Weights of a small GPT-style language model, trained from scratch on English Wikipedia: 5 heads of 128 (1 for keys and values), 57.8M parameters.
MLP neurons of a small language model. Each row is named by its layer, matrix (gate and up: input weights) and neuron, and shows model dimensions 32-127. Each number is 200 + 40 x the weight over its row's rms, rounded and kept within 0 to 999. A neuron's up and down rows have the sign that makes its largest values positive.
Before each neuron's rows, "fires in" lists the words (lower case) most often at its 100 highest values on Wikipedia text that the model never trained on.

fires in: "was", "is", "were", "be", "been"
L8.gate318,226,187,146,172,156,167,230,181,165,307,231,309,178,124,195,189,100,176,180,179,261,170,173,216,216,269,237,244,226,183,158,165,116,204,242,190,209,210,207,130,145,256,158,227,137,162,154,210,190,193,259,194,248,251,223,155,162,172,189,235,212,197,244,213,224,254,237,229,194,256,238,212,107,243,167,220,263,193,224,283,115,230,181,158,120,133,167,243,229,203,150,218,172,149,198,141
L8.up318,239,170,222,221,214,226,267,171,173,251,247,257,170,138,164,211,152,201,123,226,197,189,208,205,233,199,148,242,250,238,134,215,156,251,179,150,226,183,152,157,166,250,102,280,196,232,210,176,253,168,256,156,186,244,209,127,269,249,241,265,149,215,170,147,203,185,186,189,184,210,174,218,252,207,172,199,150,209,222,278,175,222,252,230,179,193,150,152,233,193,141,280,243,126,176,119

fires in: "in", "of", "began", "on", "started", "continued"
L8.gate873,166,135,187,192,191,206,165,158,255,206,233,168,228,229,229,185,263,194,230,215,281,212,222,211,192,234,193,190,232,274,189,211,178,208,216,193,209,192,204,149,121,139,143,246,162,228,177,135,169,228,189,192,235,137,170,162,250,195,212,178,193,209,220,183,143,154,155,144,259,212,199,185,221,138,258,111,154,221,202,215,182,171,199,166,229,186,218,229,230,230,263,260,184,250,148,204
L8.up873,233,220,211,187,251,202,197,163,189,140,189,176,294,233,255,220,279,258,248,291,204,150,109,270,224,198,194,289,300,205,199,223,209,262,212,132,235,248,260,191,175,211,236,243,234,177,242,229,172,267,158,153,229,229,173,254,232,168,251,177,224,183,206,199,221,220,196,290,173,212,246,218,164,180,237,176,191,230,151,182,218,176,189,154,174,222,143,181,224,151,230,226,193,239,197,140

fires in: "in", "to", "near", "at", "through", "of"
L5.gate406,170,166,249,169,198,230,247,195,269,182,167,264,210,205,137,210,180,212,203,175,211,184,262,241,224,208,241,238,157,227,152,141,206,212,321,162,241,185,190,180,156,269,169,160,227,158,156,198,207,173,186,199,248,266,196,239,203,227,199,196,157,202,265,209,199,129,126,213,145,144,224,171,291,215,205,209,205,199,186,121,322,231,151,225,180,178,190,223,168,210,271,179,244,159,178,225
L5.up406,212,271,211,214,236,106,178,282,252,168,241,186,217,204,210,166,210,129,212,213,162,187,221,234,177,138,214,169,158,189,198,176,258,195,210,248,274,163,210,222,204,224,179,206,194,221,222,196,205,211,245,194,239,240,214,110,170,191,261,107,216,249,207,160,269,175,196,223,197,235,131,145,197,141,168,187,208,220,151,126,226,168,179,188,196,181,192,242,163,163,225,178,208,241,237,175

fires in: "an"
L7.gate1355,193,213,149,193,172,224,189,264,161,204,262,193,254,198,178,269,169,245,195,207,198,184,147,170,185,233,131,115,206,164,239,212,197,157,226,255,158,237,165,145,213,184,225,156,216,194,271,218,157,170,157,230,219,191,200,250,302,215,185,276,222,260,189,193,197,142,241,169,163,194,210,135,231,223,183,242,257,208,239,235,150,243,151,209,189,178,229,167,166,162,246,198,128,216,261,175
L7.up1355,190,224,187,248,180,190,189,189,217,183,206,191,218,182,220,243,162,172,160,220,203,203,209,170,239,208,160,228,178,220,155,209,201,216,191,233,216,158,225,186,246,159,254,221,151,234,241,247,186,226,212,156,158,200,199,177,166,198,181,219,210,228,220,216,223,175,162,314,271,261,206,124,217,208,204,219,202,202,154,192,148,158,224,249,232,224,140,156,170,204,145,173,250,192,158,131

fires in: "of", "and", "some", "with"
L7.gate992,248,203,214,208,176,122,143,191,211,282,177,197,205,205,253,172,288,255,147,185,245,121,261,241,244,245,236,228,201,246,198,238,226,203,188,188,155,205,182,174,165,168,256,216,216,246,229,229,206,216,211,203,180,175,180,197,274,119,215,189,214,212,177,119,196,162,273,197,210,140,218,203,174,175,239,247,188,110,210,165,196,188,174,158,208,159,215,183,154,237,262,206,233,176,110,173
L7.up992,208,211,200,264,196,227,161,268,165,164,167,231,210,242,223,235,238,152,220,230,204,100,234,193,238,183,240,171,217,228,206,199,222,167,172,221,216,237,229,183,222,223,239,247,257,183,210,179,258,202,224,178,183,159,205,143,247,193,196,125,170,197,218,199,225,120,132,223,206,200,218,225,149,188,216,130,242,214,181,163,148,275,182,234,263,174,174,201,162,223,168,282,244,233,199,176

fires in: "to", "population", "families"
L7.gate709,213,215,153,219,222,153,145,189,189,212,160,198,175,180,186,262,188,206,203,201,222,224,244,200,148,102,186,197,234,178,212,163,200,176,172,268,202,193,277,202,225,199,214,243,193,180,145,182,171,151,164,223,190,203,179,130,171,184,176,218,135,284,188,209,179,205,183,190,269,221,211,222,228,189,167,258,173,268,222,213,199,263,244,179,163,247,175,144,221,192,211,158,203,209,207,162
L7.up709,146,221,235,210,177,192,186,163,164,212,194,204,222,184,253,238,189,195,207,170,189,164,205,224,218,212,177,206,330,93,258,145,205,189,192,226,286,327,202,149,204,222,229,193,181,185,194,204,169,203,252,232,217,125,199,178,197,233,175,182,109,243,153,183,131,276,139,141,188,178,253,183,198,161,200,149,226,194,200,185,241,203,250,224,132,221,262,170,220,186,187,208,227,218,181,170

fires in: "of", "in", "regime"
L5.gate44,218,215,130,179,158,207,193,284,200,232,203,209,185,231,244,180,226,181,245,175,199,155,200,203,199,243,306,196,247,247,126,187,232,131,223,265,161,122,249,179,217,205,226,210,203,190,207,141,296,217,261,254,162,187,217,221,178,166,221,221,172,186,229,247,257,215,184,164,147,219,166,215,133,228,233,140,134,237,274,166,209,111,181,250,192,219,190,149,215,195,208,222,221,153,178,208
L5.up44,244,185,183,232,224,201,211,214,178,200,233,215,273,217,183,250,262,174,223,195,158,143,192,270,171,173,212,175,256,195,253,238,179,128,255,192,220,228,162,188,238,243,215,258,173,202,85,192,299,231,159,188,246,252,182,136,219,181,203,181,221,161,207,176,287,133,234,168,188,244,204,158,93,239,249,123,199,314,188,123,189,159,142,228,220,178,170,156,273,254,252,168,261,212,195,171

fires in: "and", "et", "0", "of"
L8.gate516,190,327,232,188,187,234,207,234,221,208,188,238,241,226,191,178,262,230,207,179,216,184,244,224,212,167,199,269,200,273,246,224,212,221,192,236,208,148,151,184,120,212,148,207,192,183,273,179,217,225,144,199,169,216,146,161,291,243,166,188,191,264,209,204,194,146,241,174,246,200,139,133,249,229,231,177,187,217,189,149,221,253,200,221,185,231,284,184,173,217,249,188,181,282,225,151
L8.up516,183,260,177,240,137,173,231,204,185,171,155,275,232,237,211,183,222,224,202,272,183,161,239,231,199,206,212,153,163,235,121,231,234,231,241,184,240,185,154,127,230,209,188,167,211,160,178,202,218,181,209,223,206,197,237,181,186,228,247,211,221,185,154,188,200,123,224,237,118,189,167,213,133,237,150,174,249,157,258,169,247,217,149,278,268,151,165,138,141,214,195,170,213,215,222,247

fires in: "was", "is", "adventure", "not"
L7.gate932,230,278,205,195,197,160,195,169,146,251,182,142,209,177,153,161,224,179,198,245,206,204,204,164,161,247,230,231,234,257,257,236,182,213,180,223,217,182,246,108,192,240,247,198,193,206,168,209,190,135,202,202,216,220,194,196,164,244,189,166,188,212,174,150,206,227,261,191,193,202,241,256,246,194,225,203,236,180,208,159,237,185,241,204,167,213,164,142,189,230,207,201,226,238,184,295
L7.up932,253,243,247,199,128,174,236,274,189,190,172,231,171,207,192,120,204,219,163,168,165,226,234,129,229,206,219,240,155,232,243,191,147,225,154,170,218,202,218,154,223,199,163,242,195,279,234,253,188,204,218,255,241,238,206,183,264,183,225,206,128,202,206,177,225,186,192,204,135,258,241,235,179,241,189,244,206,259,215,99,192,211,283,230,152,222,192,195,277,261,207,243,165,228,259,78

fires in: "of", "in", "has", "for"
L5.gate1283,178,189,227,168,241,162,163,201,192,175,238,226,231,197,196,177,212,264,225,233,202,152,193,212,153,157,270,176,172,196,193,200,184,198,261,161,144,157,175,130,236,241,192,151,192,207,163,224,202,238,198,170,206,159,221,156,268,217,127,219,214,199,169,233,200,265,176,212,230,221,252,162,230,189,222,188,281,226,175,225,207,231,184,231,188,216,184,111,251,247,217,269,298,245,201,169
L5.up1283,200,244,190,182,179,215,206,162,231,239,204,302,209,187,238,276,186,193,172,163,239,192,234,216,203,138,254,221,193,201,127,98,219,217,249,155,258,246,245,212,184,226,191,245,189,212,215,180,172,203,188,205,173,264,193,161,251,227,174,224,177,177,207,236,141,227,163,266,115,206,211,176,197,158,128,148,256,213,196,191,190,219,218,189,161,147,213,155,250,194,263,163,196,193,170,114

fires in: "as", "was", "appointed", "the", "became"
L8.gate638,195,188,193,213,246,235,182,182,204,129,221,210,184,180,187,180,181,215,185,173,206,141,173,192,193,152,222,227,239,169,235,314,194,217,142,96,244,227,207,219,138,237,146,236,171,175,245,152,183,123,284,195,233,181,242,272,240,219,161,152,209,145,170,188,137,167,171,156,190,200,200,124,201,205,174,224,276,177,267,184,226,259,150,127,188,278,182,229,240,123,178,183,176,175,173,240
L8.up638,209,229,223,147,206,235,243,171,220,303,195,244,129,184,172,177,175,268,236,152,251,51,171,155,186,223,217,218,130,234,112,237,185,172,267,182,197,279,312,246,245,213,142,211,273,177,305,185,156,191,215,199,190,221,232,198,232,222,186,172,213,212,156,182,186,207,203,158,167,201,195,219,198,223,220,151,141,173,196,232,162,269,214,180,166,243,169,166,230,276,177,164,236,210,230,188

fires in: "of", "in", "during"
L8.gate1093,210,215,237,203,143,259,187,178,287,222,232,247,240,173,206,206,138,172,185,198,231,184,154,191,187,145,262,199,227,240,212,229,194,232,175,234,153,226,150,152,161,231,240,214,178,150,161,231,312,203,225,165,237,178,212,254,184,242,206,141,162,209,164,258,208,215,177,301,202,178,225,191,203,152,221,238,233,225,255,218,181,165,219,247,229,220,135,130,193,218,301,215,173,163,228,221
L8.up1093,254,229,262,258,275,195,234,160,235,191,141,196,197,183,149,203,223,207,188,194,177,161,189,198,185,153,174,223,182,188,247,199,144,179,174,128,205,197,130,160,171,212,221,190,269,194,276,170,254,248,170,117,264,242,236,202,156,160,210,153,208,141,292,216,291,93,202,134,170,267,251,185,172,214,156,225,190,167,214,150,187,209,171,204,247,275,252,155,134,191,207,211,212,172,217,156

fires in: "was", "as", "is", "are", "became"
L8.gate242,196,243,228,199,237,212,118,138,191,189,278,193,175,230,207,160,125,202,198,251,205,93,167,171,214,229,180,255,176,176,185,182,149,230,201,140,167,230,238,241,265,278,192,122,176,222,193,93,238,288,251,187,262,268,217,242,251,174,168,247,258,165,189,218,148,207,190,231,230,226,187,203,262,166,169,156,252,217,211,187,190,272,157,181,197,297,190,196,219,171,263,176,189,261,131,202
L8.up242,141,211,224,181,223,187,226,166,227,163,185,264,160,142,181,160,149,220,222,203,200,207,256,125,143,197,215,206,185,189,219,164,156,231,206,230,167,303,263,187,181,192,182,240,227,242,227,157,220,144,239,200,219,193,130,133,178,211,142,216,165,229,178,270,249,241,201,134,180,146,258,205,212,167,242,143,202,230,200,206,228,253,152,185,222,182,287,202,204,171,273,216,155,172,170,181

fires in: "on", "as", "in", "was", "took", "is"
L8.gate333,205,218,233,255,203,187,241,177,202,183,239,167,188,222,200,136,190,214,202,201,171,227,109,209,325,245,232,184,206,254,279,221,175,228,171,142,185,203,190,162,182,187,122,203,158,181,166,148,227,166,185,203,219,208,189,185,194,266,220,237,186,214,145,242,132,229,215,157,198,170,158,199,270,218,179,214,195,187,215,249,118,211,152,145,215,198,174,200,187,170,196,283,202,266,154,220
L8.up333,190,153,233,237,128,158,165,146,180,273,143,224,135,208,173,166,213,169,218,208,196,181,136,181,246,151,248,166,212,207,138,236,214,136,231,156,219,252,195,237,221,158,193,170,205,221,295,219,180,140,253,152,235,151,169,233,175,181,200,221,188,246,159,183,175,259,244,142,159,195,212,187,197,114,173,247,221,216,269,241,123,251,192,217,276,207,204,206,175,217,288,187,203,265,149,259

fires in: "an", "anson"
L7.gate1622,193,214,122,167,201,261,169,197,177,192,195,243,164,212,277,233,202,222,225,199,195,175,218,302,133,165,181,176,180,230,105,307,226,167,176,146,146,266,323,169,176,206,179,202,234,222,285,257,210,234,138,195,175,202,227,200,242,228,210,255,94,197,249,252,177,208,263,216,240,253,167,201,197,190,272,217,241,182,225,232,166,200,207,186,213,149,163,175,173,214,178,177,193,186,195,197
L7.up1622,259,165,137,167,258,177,205,227,173,156,235,166,200,139,194,243,192,191,226,196,225,268,169,226,199,258,169,142,181,164,216,258,185,156,207,242,202,239,215,189,196,129,228,230,129,148,178,182,252,204,242,105,189,191,116,195,194,232,219,192,186,229,183,236,275,146,165,216,167,193,229,141,179,185,204,122,233,232,212,244,196,191,196,256,227,128,167,147,171,193,219,255,243,256,192,219